config.toml
n_layer = 8
head_dim = 64
d_mlp = 2304
activation = "swiglu"
norm_place = "pre"
qk_norm = false
init = "uniform"
init_std_o = 0.0325
lr = 0.00752
lr_head = 0.00487
decay_shape = "linear"
train_tokens = 845900000
dataset = "wikipedia_en"
MLP neurons of a small language model. Each row is named by its layer, matrix (gate and up: input weights; down: output weights) and neuron, and shows model dimensions 160-287. Each number is 200 + 40 x the weight over its row's rms, rounded and kept within 0 to 999. A neuron's up and down rows have the sign that makes its largest values positive.
After each neuron's rows, "fires before" lists the tokens most often just after its 100 highest values on Wikipedia text that the model never trained on.

L5.gate992,243,269,148,179,219,101,202,193,161,199,239,211,241,151,127,203,173,215,155,185,197,148,209,162,255,185,168,179,239,186,264,111,255,234,267,223,220,243,289,219,210,225,221,195,210,208,152,254,211,223,150,223,193,260,177,223,163,185,149,157,259,185,188,218,176,246,200,231,228,247,197,187,237,247,125,197,192,225,175,158,123,214,236,233,210,217,209,188,144,194,209,216,247,247,205,189,153,239,137,207,100,213,262,151,236,191,222,255,228,257,233,200,177,177,249,156,166,200,232,208,262,180,184,187,204,128,227,249
L5.up992,166,215,162,182,229,259,198,204,211,230,166,198,186,250,219,244,156,178,203,171,163,221,183,143,154,165,181,219,187,214,222,242,167,162,164,198,210,193,194,157,178,233,239,180,209,230,158,151,321,214,178,168,251,135,250,178,226,224,205,221,157,213,217,176,242,129,201,130,224,242,172,191,131,200,240,208,219,205,165,195,165,195,172,208,313,179,215,162,142,210,176,128,214,221,164,265,229,155,241,175,289,212,221,213,142,236,205,231,275,253,207,225,170,210,237,274,163,149,266,210,213,213,292,160,199,200,193,255
L5.down992,218,197,106,203,204,147,145,199,204,196,274,175,160,220,234,126,138,225,257,138,131,191,233,189,163,198,262,252,207,211,179,199,186,176,177,224,249,193,156,192,201,172,207,205,205,157,168,227,195,196,254,258,257,264,172,164,222,200,252,240,137,207,201,269,126,177,187,260,179,243,189,235,141,119,301,191,156,245,254,254,246,149,151,131,236,206,196,186,245,211,262,199,184,303,127,173,180,201,175,153,184,276,175,206,157,162,157,196,204,257,180,141,162,179,216,182,104,145,115,238,266,210,160,160,184,211,206,152
fires before: "2", "1", "9", "old"

L5.gate737,199,225,185,201,231,204,171,216,225,240,199,161,35,177,210,204,176,226,168,183,208,263,262,177,177,246,228,172,190,153,208,215,222,218,203,100,164,193,126,277,200,126,244,231,210,205,204,167,235,97,211,247,239,190,155,159,214,151,121,213,210,225,162,157,239,245,249,145,216,236,290,178,145,209,172,109,195,193,221,170,176,216,217,135,253,202,165,176,215,209,197,145,214,161,237,206,120,181,224,254,189,209,188,171,162,167,246,217,191,129,218,128,217,200,234,198,188,174,165,207,173,169,165,142,250,241,250,192
L5.up737,186,221,203,180,218,200,194,142,222,166,168,228,206,149,254,171,199,305,204,204,219,265,145,143,207,143,76,240,237,225,219,257,258,92,128,164,201,189,187,211,209,201,198,173,144,162,242,116,191,245,193,178,237,215,182,180,169,276,198,199,258,220,244,229,202,195,224,191,156,195,178,173,174,204,177,163,199,151,212,140,302,254,196,209,229,174,170,235,190,214,155,200,230,216,217,223,210,232,182,193,225,210,165,223,205,202,196,187,178,266,172,171,175,175,249,169,229,223,164,182,160,229,231,219,163,186,202,171
L5.down737,185,188,167,207,223,173,232,185,172,194,154,201,299,203,186,238,191,122,146,192,229,188,217,175,213,195,164,166,169,143,208,194,201,213,168,246,239,195,187,212,213,259,128,253,196,211,213,224,252,232,241,175,159,219,163,216,112,263,233,246,280,169,256,158,273,132,182,192,235,257,227,185,192,207,227,185,211,224,230,194,219,221,158,169,246,176,166,161,213,216,209,189,190,121,313,199,229,145,234,157,213,241,256,203,175,218,136,224,231,118,286,195,158,222,194,146,264,156,195,217,168,143,183,205,208,216,280,262
fires before: "\n", "---|---|---|---|", " a"

L5.gate1022,175,211,186,126,207,162,173,202,224,233,169,239,157,199,303,269,171,182,161,201,186,230,208,208,201,150,286,202,217,223,260,235,156,165,200,204,185,106,203,250,183,161,249,203,199,205,124,206,192,163,139,150,192,244,270,220,166,186,208,201,193,228,264,174,223,236,242,225,188,206,125,136,176,191,211,166,219,174,134,172,281,251,262,218,184,204,247,241,196,165,78,211,203,201,196,248,163,220,191,195,238,233,191,256,149,122,218,281,124,141,267,218,267,251,207,210,187,198,243,187,176,250,182,172,187,134,207,228
L5.up1022,162,180,164,170,170,189,161,185,235,177,188,146,216,229,231,185,151,143,138,177,214,158,189,192,143,99,185,168,177,259,186,189,236,187,256,231,208,169,248,252,184,192,277,242,215,174,216,174,254,192,270,141,208,120,218,168,139,192,191,274,140,185,200,129,201,224,220,212,274,239,152,170,171,135,143,181,149,150,255,147,244,282,201,186,189,130,178,209,218,176,237,211,199,133,224,243,227,189,191,152,304,251,127,195,158,250,189,172,125,116,250,253,233,209,212,199,201,169,223,75,175,217,215,159,175,161,168,236
L5.down1022,105,209,133,130,152,244,183,238,177,268,191,280,207,167,272,146,177,228,175,170,237,201,203,269,176,120,208,224,172,189,150,197,167,163,200,223,208,130,238,223,179,173,146,230,178,252,260,260,286,211,246,215,198,116,211,169,204,229,261,194,251,268,278,247,217,211,218,202,190,117,123,187,174,182,189,204,196,295,194,220,207,261,238,226,157,203,219,207,189,213,186,276,163,232,230,210,247,166,195,179,251,263,221,146,213,134,177,227,248,114,219,172,140,223,244,206,267,119,157,131,173,204,223,173,226,119,217,207
fires before: " ", " of", " Q", "s"

L5.gate1035,199,150,275,199,156,204,164,199,284,182,164,210,172,171,220,217,161,224,141,224,210,179,206,236,207,212,244,213,170,276,226,162,115,175,279,195,140,183,157,158,127,199,115,187,185,206,209,174,180,180,257,182,244,151,222,225,162,216,254,211,223,162,224,281,173,212,180,259,182,286,233,206,245,241,197,189,179,231,175,190,203,190,197,240,206,217,166,136,128,139,65,185,296,252,160,252,186,182,263,171,200,220,229,211,149,205,252,214,191,207,243,125,162,157,201,216,221,312,228,202,167,235,195,279,228,236,192,193
L5.up1035,187,225,183,277,132,219,122,216,235,205,249,146,209,200,249,247,197,195,147,149,220,157,175,280,116,196,203,198,228,211,132,153,236,168,177,211,226,270,196,166,164,119,194,235,237,161,174,157,193,113,261,219,171,196,241,221,160,195,165,219,109,161,163,179,191,203,114,145,253,176,215,194,220,219,206,188,164,161,259,177,287,239,151,232,162,252,190,189,189,262,160,142,184,207,185,175,193,229,253,205,165,262,177,182,91,208,173,223,198,222,162,211,166,143,240,234,190,212,138,245,162,187,235,219,271,292,172,213
L5.down1035,199,206,183,146,193,233,187,223,212,224,238,183,124,149,147,237,158,210,230,207,261,186,253,181,123,202,131,196,197,223,150,234,124,187,222,198,172,271,244,204,192,245,191,272,324,185,118,155,193,185,278,226,186,242,203,239,192,186,246,243,159,180,167,146,144,201,144,147,208,188,91,180,251,225,175,152,209,156,174,204,221,193,253,165,159,229,163,134,138,176,246,254,227,195,196,236,140,210,306,213,198,170,215,254,162,183,210,178,180,276,242,257,122,134,261,202,272,202,225,129,189,191,160,249,195,234,266,172
fires before: "0", "5", "2", "8", "9", "3"

L5.gate1309,222,260,95,246,260,251,148,153,223,136,205,216,154,251,208,188,188,111,94,235,213,250,244,139,222,186,109,217,107,158,225,218,152,76,211,187,190,134,252,191,181,198,187,231,130,203,212,204,234,223,211,211,213,165,225,178,134,159,216,206,205,230,221,240,161,215,152,213,163,154,170,189,174,205,209,207,268,152,118,198,203,161,175,161,204,212,113,266,199,209,207,204,143,192,188,226,153,197,248,255,215,161,226,229,161,191,247,197,259,189,201,200,251,185,232,206,126,281,165,184,253,206,263,228,234,162,115,181
L5.up1309,262,152,255,207,247,198,248,174,179,211,184,178,199,174,222,234,225,158,209,189,225,146,181,199,226,254,132,118,135,244,267,282,246,238,148,172,246,179,191,188,221,153,156,183,134,212,193,185,228,141,223,256,225,199,186,164,179,174,138,226,156,242,186,177,273,197,223,176,224,210,196,158,141,181,192,216,200,227,150,187,212,267,165,183,237,193,212,229,168,213,221,191,208,288,207,179,251,208,175,301,228,297,312,247,168,167,162,159,175,158,159,144,240,211,193,231,159,235,265,153,234,134,198,170,250,222,166,241
L5.down1309,236,187,199,213,213,211,248,238,225,196,111,219,226,231,212,212,223,234,278,213,239,183,182,257,271,203,174,151,138,178,216,170,184,227,221,128,234,270,250,183,166,157,272,252,156,208,202,204,212,186,138,301,171,179,227,176,89,227,232,223,188,271,242,244,163,150,254,235,242,171,249,191,191,134,155,181,241,146,210,181,189,238,177,219,257,242,128,124,127,177,224,154,270,290,207,159,220,228,254,203,197,267,276,172,198,194,233,211,243,194,117,239,203,245,210,211,223,187,173,174,180,141,185,245,175,155,160,151
fires before: "6", "5", "7", "1", "4", "8"

L5.gate370,181,179,248,206,192,179,168,179,218,212,153,162,161,193,208,255,207,180,188,145,175,177,194,238,182,246,233,132,163,193,218,226,213,179,225,114,158,227,228,221,228,170,286,206,207,168,155,180,174,265,221,202,169,108,205,174,195,156,157,207,205,165,196,240,200,174,229,173,186,183,231,254,189,174,216,165,240,172,148,173,142,217,184,167,232,206,202,212,218,210,156,234,218,220,165,102,162,204,174,254,182,113,124,242,226,189,197,243,224,236,213,203,192,194,198,226,153,227,229,197,233,173,248,198,155,244,227,188
L5.up370,172,223,252,224,169,245,121,192,206,287,226,195,175,206,177,221,177,235,219,210,236,226,245,246,198,179,216,247,209,145,178,179,185,143,221,267,189,173,175,174,174,156,173,198,213,195,187,165,198,192,212,215,212,255,175,230,183,187,200,261,181,225,228,188,325,235,165,252,158,253,242,179,176,177,165,212,130,203,283,183,212,261,208,237,131,258,151,203,223,307,251,206,226,243,161,195,237,220,151,185,166,223,208,163,88,235,126,237,198,163,195,268,219,206,270,178,218,254,234,260,132,162,201,174,219,164,148,180
L5.down370,239,226,207,223,237,259,131,175,218,208,200,258,138,214,155,168,189,223,219,198,254,190,266,240,158,172,278,174,172,202,217,218,182,251,195,218,172,281,147,220,202,148,224,199,196,158,165,220,235,148,160,228,193,191,118,132,206,200,127,190,250,238,233,222,203,198,201,261,245,218,223,238,180,143,287,261,211,153,221,164,290,167,208,269,193,261,211,191,170,192,188,174,223,132,187,137,226,158,201,193,181,211,156,249,213,162,247,219,226,230,256,180,259,232,223,240,159,214,247,255,196,240,169,177,199,220,260,210
fires before: " ", ",", " July"

L5.gate2141,246,196,123,174,205,264,240,128,158,157,136,217,160,174,164,215,249,219,117,264,256,176,228,248,254,208,201,246,170,144,196,220,168,201,177,222,155,138,195,231,195,218,272,203,232,170,210,185,198,206,220,233,168,254,158,213,186,147,291,284,200,121,186,245,235,220,160,189,263,198,183,224,199,182,216,225,210,187,204,179,218,232,157,208,155,158,240,201,178,155,170,237,287,271,248,186,254,91,216,197,201,260,180,196,212,199,190,216,195,253,188,198,198,229,225,174,160,204,116,161,134,227,153,120,96,166,130,227
L5.up2141,139,119,208,242,181,199,202,228,128,314,256,150,146,270,177,148,171,135,219,148,215,232,215,174,169,204,156,181,133,165,214,203,277,170,211,157,186,195,191,260,254,184,191,167,255,204,154,135,192,236,194,172,247,149,138,179,111,225,184,145,204,213,138,121,229,214,191,157,198,203,206,219,200,154,146,202,116,158,215,261,149,179,198,147,234,140,168,160,197,238,193,169,208,208,192,138,244,128,158,245,152,179,213,288,172,144,175,309,207,224,218,173,180,182,198,169,213,195,206,237,246,154,195,196,172,250,158,199
L5.down2141,178,238,136,229,234,205,295,124,170,204,272,193,220,254,189,153,203,218,201,251,235,253,206,196,127,281,224,203,147,212,228,241,215,116,220,221,196,171,218,207,233,230,172,214,207,144,146,207,239,189,255,143,133,230,199,173,165,193,251,199,196,165,182,192,156,131,139,217,204,166,215,182,185,239,186,178,196,236,189,128,219,200,201,158,152,169,266,223,243,285,231,233,172,190,217,210,225,230,131,226,204,216,192,199,185,195,257,190,252,200,175,148,272,138,233,153,272,188,133,286,226,207,156,195,209,155,187,256
fires before: "8", "7", "6", "5", "2"

L5.gate348,191,238,227,242,188,288,115,228,188,177,211,178,269,201,178,203,188,163,176,256,220,150,229,220,204,162,217,187,242,134,187,175,266,150,197,199,181,183,239,205,215,217,149,235,191,231,246,278,199,297,240,239,164,202,205,225,245,186,165,281,212,222,168,196,214,197,246,200,195,216,208,185,273,183,214,197,249,214,183,185,247,233,267,187,208,198,202,160,95,205,202,201,171,230,173,189,197,192,157,181,169,156,206,187,274,219,175,266,220,293,160,203,154,210,150,264,304,191,197,208,246,238,146,210,283,195,169,187
L5.up348,184,217,153,222,158,228,217,236,246,182,194,243,257,219,212,214,149,186,167,264,153,247,236,217,226,170,129,255,214,241,154,216,161,232,190,231,185,149,199,191,218,135,107,183,279,273,233,241,200,198,185,164,185,196,248,140,203,168,177,209,207,219,176,263,163,170,207,243,177,225,128,214,191,212,169,238,168,112,209,219,208,183,168,246,257,257,190,119,130,201,196,142,241,295,227,216,200,115,187,148,217,255,160,215,146,186,194,246,120,140,229,208,203,175,204,165,175,167,227,260,207,202,216,224,256,244,231,212
L5.down348,218,183,201,200,185,205,183,155,186,199,180,176,205,228,272,216,249,237,140,243,254,244,153,173,166,220,189,185,207,280,181,229,173,157,184,196,189,170,184,276,227,244,139,233,181,178,173,186,215,269,188,157,238,242,207,225,240,191,230,162,252,252,219,202,193,163,241,194,228,215,231,234,192,167,202,295,184,226,222,106,224,263,225,183,199,174,186,160,170,224,185,176,198,236,228,260,137,181,202,258,257,192,221,241,196,184,188,221,177,131,144,166,185,191,211,190,140,169,192,251,225,216,104,142,250,182,204,224
fires before: " ", " (", "\n"

L5.gate1004,222,229,269,165,158,240,179,125,185,183,173,236,173,180,200,211,255,209,202,248,211,135,183,180,191,201,184,166,173,278,216,170,240,212,215,164,209,176,113,199,170,185,219,184,210,223,192,226,147,177,247,262,210,182,168,208,203,238,129,244,243,239,224,206,166,154,189,165,248,212,233,180,249,235,102,160,177,219,130,182,185,195,249,154,128,173,209,155,123,242,243,226,244,188,156,154,215,214,214,260,183,195,248,250,157,187,113,245,215,309,136,190,196,209,197,217,230,234,198,255,200,192,306,222,238,235,232,142
L5.up1004,127,153,204,210,184,264,194,217,187,178,136,201,198,211,206,229,166,218,195,199,148,193,261,226,223,146,190,153,199,294,131,223,322,277,192,168,212,242,149,234,256,193,156,127,221,268,196,201,191,238,224,209,190,176,202,198,237,213,249,176,160,121,157,197,156,165,208,202,232,276,133,181,219,224,150,140,278,227,130,235,215,178,220,227,125,218,197,73,163,273,240,183,183,210,212,193,190,262,163,192,95,210,231,273,253,197,177,151,169,211,158,175,189,171,289,199,214,221,216,274,164,287,283,186,250,222,192,131
L5.down1004,196,252,181,264,219,228,214,281,195,202,221,260,166,165,243,190,143,158,174,172,188,175,160,257,220,211,204,164,268,295,170,161,168,253,171,139,132,202,184,152,184,164,166,194,188,237,192,166,237,210,162,160,267,185,189,217,221,244,293,251,229,136,170,196,191,206,213,181,145,235,208,222,95,171,199,161,226,221,178,125,215,126,263,253,287,242,210,209,269,205,197,203,173,228,174,207,255,209,212,218,93,223,178,167,189,311,207,223,167,111,209,175,151,152,218,200,194,248,155,241,214,215,214,210,148,204,190,199
fires before: "\n", "-"

L5.gate448,225,237,253,204,246,229,216,186,226,189,219,198,177,200,171,226,195,218,143,166,112,241,214,190,218,219,276,173,221,235,242,173,192,176,228,175,182,208,212,275,159,200,172,191,164,180,196,173,209,302,199,141,171,143,198,208,234,224,201,176,258,201,217,191,161,226,215,190,180,266,265,188,240,203,147,190,166,160,184,290,144,158,205,186,144,216,236,197,203,238,264,167,225,229,168,226,240,206,174,134,219,229,175,266,289,154,189,249,245,289,161,201,222,242,178,200,116,215,192,175,242,229,182,218,137,185,211,189
L5.up448,247,171,151,149,149,107,192,256,170,164,218,174,266,266,149,207,205,186,193,209,168,219,186,236,243,237,279,226,246,176,214,222,162,133,202,188,171,226,219,221,152,223,170,250,250,183,136,241,251,237,159,212,199,186,220,258,167,193,203,217,236,137,190,128,239,234,249,253,180,173,147,229,212,148,236,205,205,182,252,173,261,277,243,254,194,241,205,168,149,248,205,262,128,219,185,248,218,176,233,164,247,266,243,157,183,263,239,242,107,202,127,236,301,195,247,213,157,142,211,169,188,191,204,152,220,198,161,135
L5.down448,192,206,152,154,203,233,211,229,213,197,214,187,140,303,124,268,180,247,251,183,180,228,194,217,236,225,214,285,196,199,287,176,197,124,150,199,182,158,117,148,204,212,136,144,213,243,135,183,217,195,271,193,200,285,208,180,213,254,241,229,214,155,281,232,188,158,218,203,162,161,222,191,162,227,156,225,185,195,270,186,144,205,225,273,165,241,229,188,207,267,223,205,168,234,195,224,223,216,202,159,270,199,210,217,187,155,220,235,183,253,138,235,261,217,283,170,220,113,160,181,246,295,199,175,233,221,178,220
fires before: " ", " the"

L5.gate1577,211,234,345,132,185,212,251,219,160,149,187,189,200,175,162,220,190,161,139,143,238,226,178,166,244,297,198,213,232,250,132,195,166,211,226,194,191,145,201,200,124,151,284,229,199,119,147,193,155,190,186,173,134,143,269,241,204,216,154,237,183,164,182,203,150,256,256,168,216,175,228,238,272,207,196,211,229,144,203,232,162,152,146,135,178,200,215,203,229,229,199,229,214,163,155,162,162,182,201,147,171,186,267,217,239,108,123,206,196,189,248,247,203,178,182,206,195,199,213,240,220,233,154,271,141,235,199,210
L5.up1577,193,274,176,100,129,257,217,235,188,210,169,197,154,222,222,230,157,241,88,206,204,226,179,170,257,137,188,171,242,234,130,194,211,245,170,172,162,244,228,226,210,239,190,251,152,194,117,156,139,224,193,149,175,137,195,164,152,232,252,260,162,127,231,151,210,124,244,149,133,229,193,238,187,239,213,148,153,260,227,197,110,185,240,276,218,197,213,158,157,246,195,187,187,200,174,186,176,204,217,204,195,149,222,188,141,183,177,185,152,187,134,228,222,191,204,285,170,227,237,162,198,276,230,255,121,200,174,187
L5.down1577,177,271,177,127,153,231,220,235,178,244,183,157,209,185,212,217,221,232,189,274,207,187,229,226,148,249,269,215,158,234,126,212,174,229,160,211,153,169,255,177,258,257,253,222,176,215,224,153,199,264,187,204,169,244,219,239,193,210,247,174,142,200,325,210,229,227,258,196,263,170,206,181,204,227,175,230,233,228,184,124,170,229,152,144,206,181,188,242,237,242,204,228,163,131,272,194,257,192,263,219,241,242,225,188,249,141,274,182,235,181,210,152,172,234,232,132,169,179,87,173,131,225,188,257,128,248,248,188
fires before: " "

L5.gate223,150,155,198,225,252,273,224,193,238,242,212,225,193,225,165,226,134,259,159,279,176,205,172,198,176,189,197,239,245,184,230,173,172,248,199,190,176,196,151,162,234,187,223,237,173,264,252,270,220,214,154,161,169,206,239,149,209,246,226,217,170,249,268,174,194,270,229,218,187,251,243,176,215,226,168,146,261,226,155,229,116,255,195,170,221,197,216,179,227,246,190,199,225,136,172,226,232,236,186,137,138,174,212,211,185,154,150,225,216,242,164,140,156,219,210,194,164,222,296,173,227,181,270,217,280,181,218,186
L5.up223,243,162,190,189,214,261,174,201,243,165,217,236,207,281,221,222,177,247,198,179,169,229,180,227,192,219,196,215,202,201,182,173,160,213,238,224,213,167,251,230,141,263,274,183,156,145,157,157,228,162,197,170,216,201,159,185,163,139,144,212,170,157,199,229,201,148,164,209,171,220,145,218,146,218,257,175,259,211,137,273,237,212,232,274,195,230,185,194,227,136,154,178,205,185,234,147,179,230,181,235,194,162,222,194,148,161,90,247,189,245,109,191,177,136,249,172,229,191,168,216,272,202,288,237,198,248,203,193
L5.down223,241,180,271,231,208,166,244,216,180,238,200,158,121,185,257,161,152,207,130,254,199,200,265,218,177,228,261,231,266,208,157,111,196,281,211,161,183,141,253,270,193,217,217,281,182,239,167,188,245,243,152,229,213,180,220,267,180,169,240,196,209,271,216,248,221,207,238,167,184,201,226,193,221,237,205,214,156,192,212,243,131,196,234,207,214,179,178,221,149,242,202,167,243,175,244,229,162,195,221,225,238,134,202,117,203,218,117,220,149,234,157,191,193,166,311,242,180,147,236,191,153,198,185,262,179,241,238,192
fires before: " ", " (", " |", "\n", "."

L5.gate864,183,236,187,173,225,179,126,235,216,209,118,182,115,203,209,227,197,225,194,187,215,195,234,221,150,143,206,189,193,180,220,165,197,213,225,198,216,182,164,217,216,159,178,196,176,238,223,187,166,237,180,249,235,202,219,159,154,125,185,306,208,276,217,178,176,192,204,168,273,138,264,158,173,201,145,187,189,194,275,237,174,272,242,209,293,197,208,282,168,159,132,125,226,198,209,245,230,149,242,212,208,201,242,220,205,258,162,175,191,240,176,186,175,219,200,154,161,214,174,192,193,211,248,221,198,178,242,226
L5.up864,195,171,243,238,209,221,154,229,254,245,168,197,244,209,213,240,222,186,261,152,239,195,198,222,206,241,184,197,206,293,181,201,225,174,223,204,285,119,188,188,271,164,135,144,178,225,197,196,168,221,227,202,305,143,162,217,171,149,194,222,253,187,153,185,141,176,159,207,253,188,215,204,165,207,158,169,144,209,153,192,188,250,259,178,183,169,172,197,219,184,139,150,188,207,240,176,185,195,220,240,170,214,194,238,199,216,176,167,225,204,127,170,235,192,298,175,182,195,179,240,232,253,240,194,173,205,178,229
L5.down864,205,239,178,230,211,149,215,260,224,216,156,169,254,252,271,239,184,180,221,200,207,220,173,188,227,242,248,221,194,268,140,135,175,167,176,167,248,197,226,172,189,225,158,229,205,190,186,136,205,248,184,196,233,124,191,247,219,254,198,192,220,233,167,265,203,191,195,104,189,209,190,268,173,152,168,155,158,148,199,232,162,230,189,182,210,211,221,210,228,125,148,221,263,250,230,231,181,172,190,181,190,197,196,220,178,233,148,227,221,212,217,153,223,218,205,176,142,137,182,240,159,253,249,175,126,180,217,262
fires before: "\n", "---|---|---|---|"

L5.gate512,263,220,207,132,156,183,285,224,149,155,236,261,158,210,163,144,192,189,133,178,259,187,237,160,186,198,162,147,122,181,260,242,216,184,221,248,140,181,244,127,183,247,237,204,273,132,201,191,178,281,230,253,215,231,190,177,141,184,194,293,205,213,247,179,156,228,192,174,267,185,182,189,237,177,222,220,171,183,152,176,122,173,218,201,210,189,214,236,214,179,127,220,163,219,160,272,211,215,254,221,174,254,154,208,202,196,131,213,203,161,179,204,230,191,182,228,144,219,154,200,237,204,208,210,184,234,223,186
L5.up512,190,203,224,220,182,232,180,198,138,187,242,259,178,205,237,157,235,250,198,184,253,143,263,209,221,237,94,188,209,222,215,234,221,185,192,125,166,141,193,155,176,292,165,153,193,175,184,204,204,261,229,221,290,214,137,217,211,205,210,193,91,261,241,149,139,149,206,196,272,192,189,189,175,175,238,192,224,212,208,260,192,214,179,205,243,105,197,289,198,132,184,185,200,251,206,223,162,211,241,193,233,250,225,166,219,155,169,174,185,163,164,233,144,144,192,223,141,192,219,169,175,229,261,240,196,263,217,112
L5.down512,182,165,181,253,198,160,187,241,204,237,276,259,156,262,213,150,191,193,227,254,215,203,175,253,197,200,190,230,103,187,221,227,216,182,268,184,228,182,155,203,156,198,179,231,240,192,194,111,277,257,260,230,271,229,190,171,207,226,164,155,220,228,219,111,169,185,196,160,133,204,157,175,145,179,195,157,178,227,212,227,244,176,156,223,245,172,183,197,207,226,212,173,275,196,133,253,180,233,199,196,167,277,222,173,132,163,202,234,148,170,133,202,117,100,157,151,160,168,263,273,91,290,127,281,231,222,231,209
fires before: "1", "2", "3", "5", "9"

L5.gate2098,247,224,244,153,208,219,229,259,238,250,139,238,193,173,231,185,248,224,207,134,224,155,313,220,268,154,197,155,196,125,216,160,238,115,188,211,229,212,145,181,231,199,205,174,218,235,249,172,139,189,212,195,189,232,162,184,260,194,204,269,161,155,258,176,186,186,198,141,136,107,207,160,181,192,170,113,146,238,227,239,158,204,126,161,167,195,193,176,204,201,145,233,224,178,140,197,218,180,227,149,166,212,254,208,240,105,221,155,172,211,238,170,221,257,200,264,243,165,173,152,253,239,202,228,180,222,198,213
L5.up2098,180,200,215,200,123,176,163,155,178,240,138,182,254,142,229,212,253,233,204,185,221,209,196,218,172,155,191,188,182,258,169,223,201,248,195,167,191,215,203,165,259,195,193,187,168,183,141,212,189,232,199,175,158,172,240,161,196,237,228,175,300,205,135,236,224,242,194,255,169,177,177,169,198,242,254,143,190,199,197,139,247,182,239,137,213,284,246,198,225,179,128,192,209,113,126,191,178,224,202,225,184,182,155,196,173,278,127,309,208,186,260,291,213,153,213,161,185,136,205,164,243,163,102,190,171,209,211,199
L5.down2098,197,120,189,183,196,191,211,207,190,137,193,207,224,128,151,247,250,210,184,241,180,234,148,189,175,280,229,174,178,225,142,184,193,116,107,159,167,265,208,224,189,168,185,221,193,242,174,183,191,157,196,227,179,199,198,214,196,265,176,145,260,274,127,261,250,208,197,233,214,195,248,258,184,168,147,228,199,119,231,236,119,193,202,157,203,248,175,166,229,196,126,223,169,234,324,171,197,240,204,157,158,164,175,149,198,223,242,157,229,197,200,158,242,216,226,118,151,172,217,197,255,248,235,224,162,165,166,184
fires before: "\n", ","

L5.gate1399,143,133,239,195,194,123,132,187,182,234,170,214,271,185,155,163,196,150,220,142,205,117,259,197,190,138,180,165,177,222,255,218,206,187,191,212,150,174,166,211,201,272,225,111,191,185,200,174,174,234,253,216,196,130,171,207,177,156,192,207,159,200,160,266,138,146,163,307,226,200,155,145,220,231,216,196,144,199,198,130,192,211,189,155,214,203,169,202,181,220,103,226,166,182,147,183,220,178,266,242,208,255,230,211,196,157,190,212,258,180,204,192,123,184,185,166,172,244,274,206,226,204,200,197,138,200,116,241
L5.up1399,204,143,222,206,182,196,188,200,138,237,177,216,130,229,158,201,187,204,196,195,194,162,233,186,197,276,152,181,167,179,232,217,215,194,173,209,156,228,192,160,187,168,223,157,227,186,163,211,205,177,215,266,218,206,130,197,150,165,236,250,185,170,142,164,201,224,113,214,211,151,252,209,253,229,236,180,241,196,249,145,255,304,121,251,173,216,166,233,247,214,197,206,233,240,114,152,227,140,221,179,147,189,217,165,151,222,161,175,265,219,147,171,223,148,188,185,259,232,193,192,248,252,255,242,226,205,249,256
L5.down1399,173,210,187,204,155,274,182,238,153,220,285,184,182,231,255,65,135,153,301,210,263,197,173,185,196,251,188,163,172,168,251,182,154,186,166,102,210,181,166,190,238,173,213,177,226,198,206,164,195,214,256,131,282,164,79,263,179,221,222,159,234,178,223,215,238,202,147,175,171,192,170,225,200,220,192,186,227,151,200,230,251,133,229,127,208,243,200,176,198,182,259,240,232,178,208,151,175,205,275,168,199,247,231,210,149,155,149,186,176,192,210,202,165,179,254,228,180,180,209,228,142,154,257,188,163,144,211,273
fires before: "3", "2", "9", "0", "7", "6"

L5.gate1738,275,191,250,167,206,199,193,202,216,166,201,199,101,65,163,140,200,243,187,111,177,212,164,183,177,243,236,162,123,190,202,211,198,187,208,168,167,172,284,239,131,129,195,225,230,109,225,171,220,155,224,276,187,169,202,156,71,169,211,231,113,189,168,230,221,176,159,218,222,228,271,139,194,239,207,216,140,246,144,205,196,232,202,163,255,212,185,167,189,197,171,192,292,175,174,234,220,231,199,149,200,169,183,203,242,224,257,163,236,223,243,231,190,343,266,263,172,283,183,215,205,211,218,192,199,239,173,210
L5.up1738,224,208,193,289,216,242,130,217,182,203,145,230,240,224,196,225,181,156,230,216,258,196,295,206,164,255,113,182,212,206,216,175,244,219,235,189,176,216,274,210,221,236,206,233,186,139,181,174,222,240,232,249,204,226,201,92,159,251,278,206,186,244,208,132,165,281,139,189,234,222,259,142,87,180,294,215,248,204,184,256,162,175,222,109,102,149,180,208,219,182,150,218,227,220,211,255,227,165,203,229,206,219,227,218,264,196,156,186,195,230,159,210,251,201,201,173,168,203,145,158,166,169,243,164,208,268,190,228
L5.down1738,176,151,203,170,236,184,232,222,177,144,219,178,206,230,225,217,197,193,238,242,205,196,196,80,152,237,230,160,162,200,260,234,181,197,167,206,194,224,151,286,208,171,142,181,245,233,131,168,262,183,185,210,167,250,282,214,132,248,211,194,258,201,213,270,232,226,180,220,223,238,184,204,174,203,205,138,226,178,236,182,220,196,213,211,208,116,224,182,182,189,210,175,229,235,224,238,280,222,153,196,258,212,245,253,205,203,175,217,227,203,189,312,187,207,231,198,256,188,195,212,226,173,238,180,173,210,209,236
fires before: "9", "2", "8"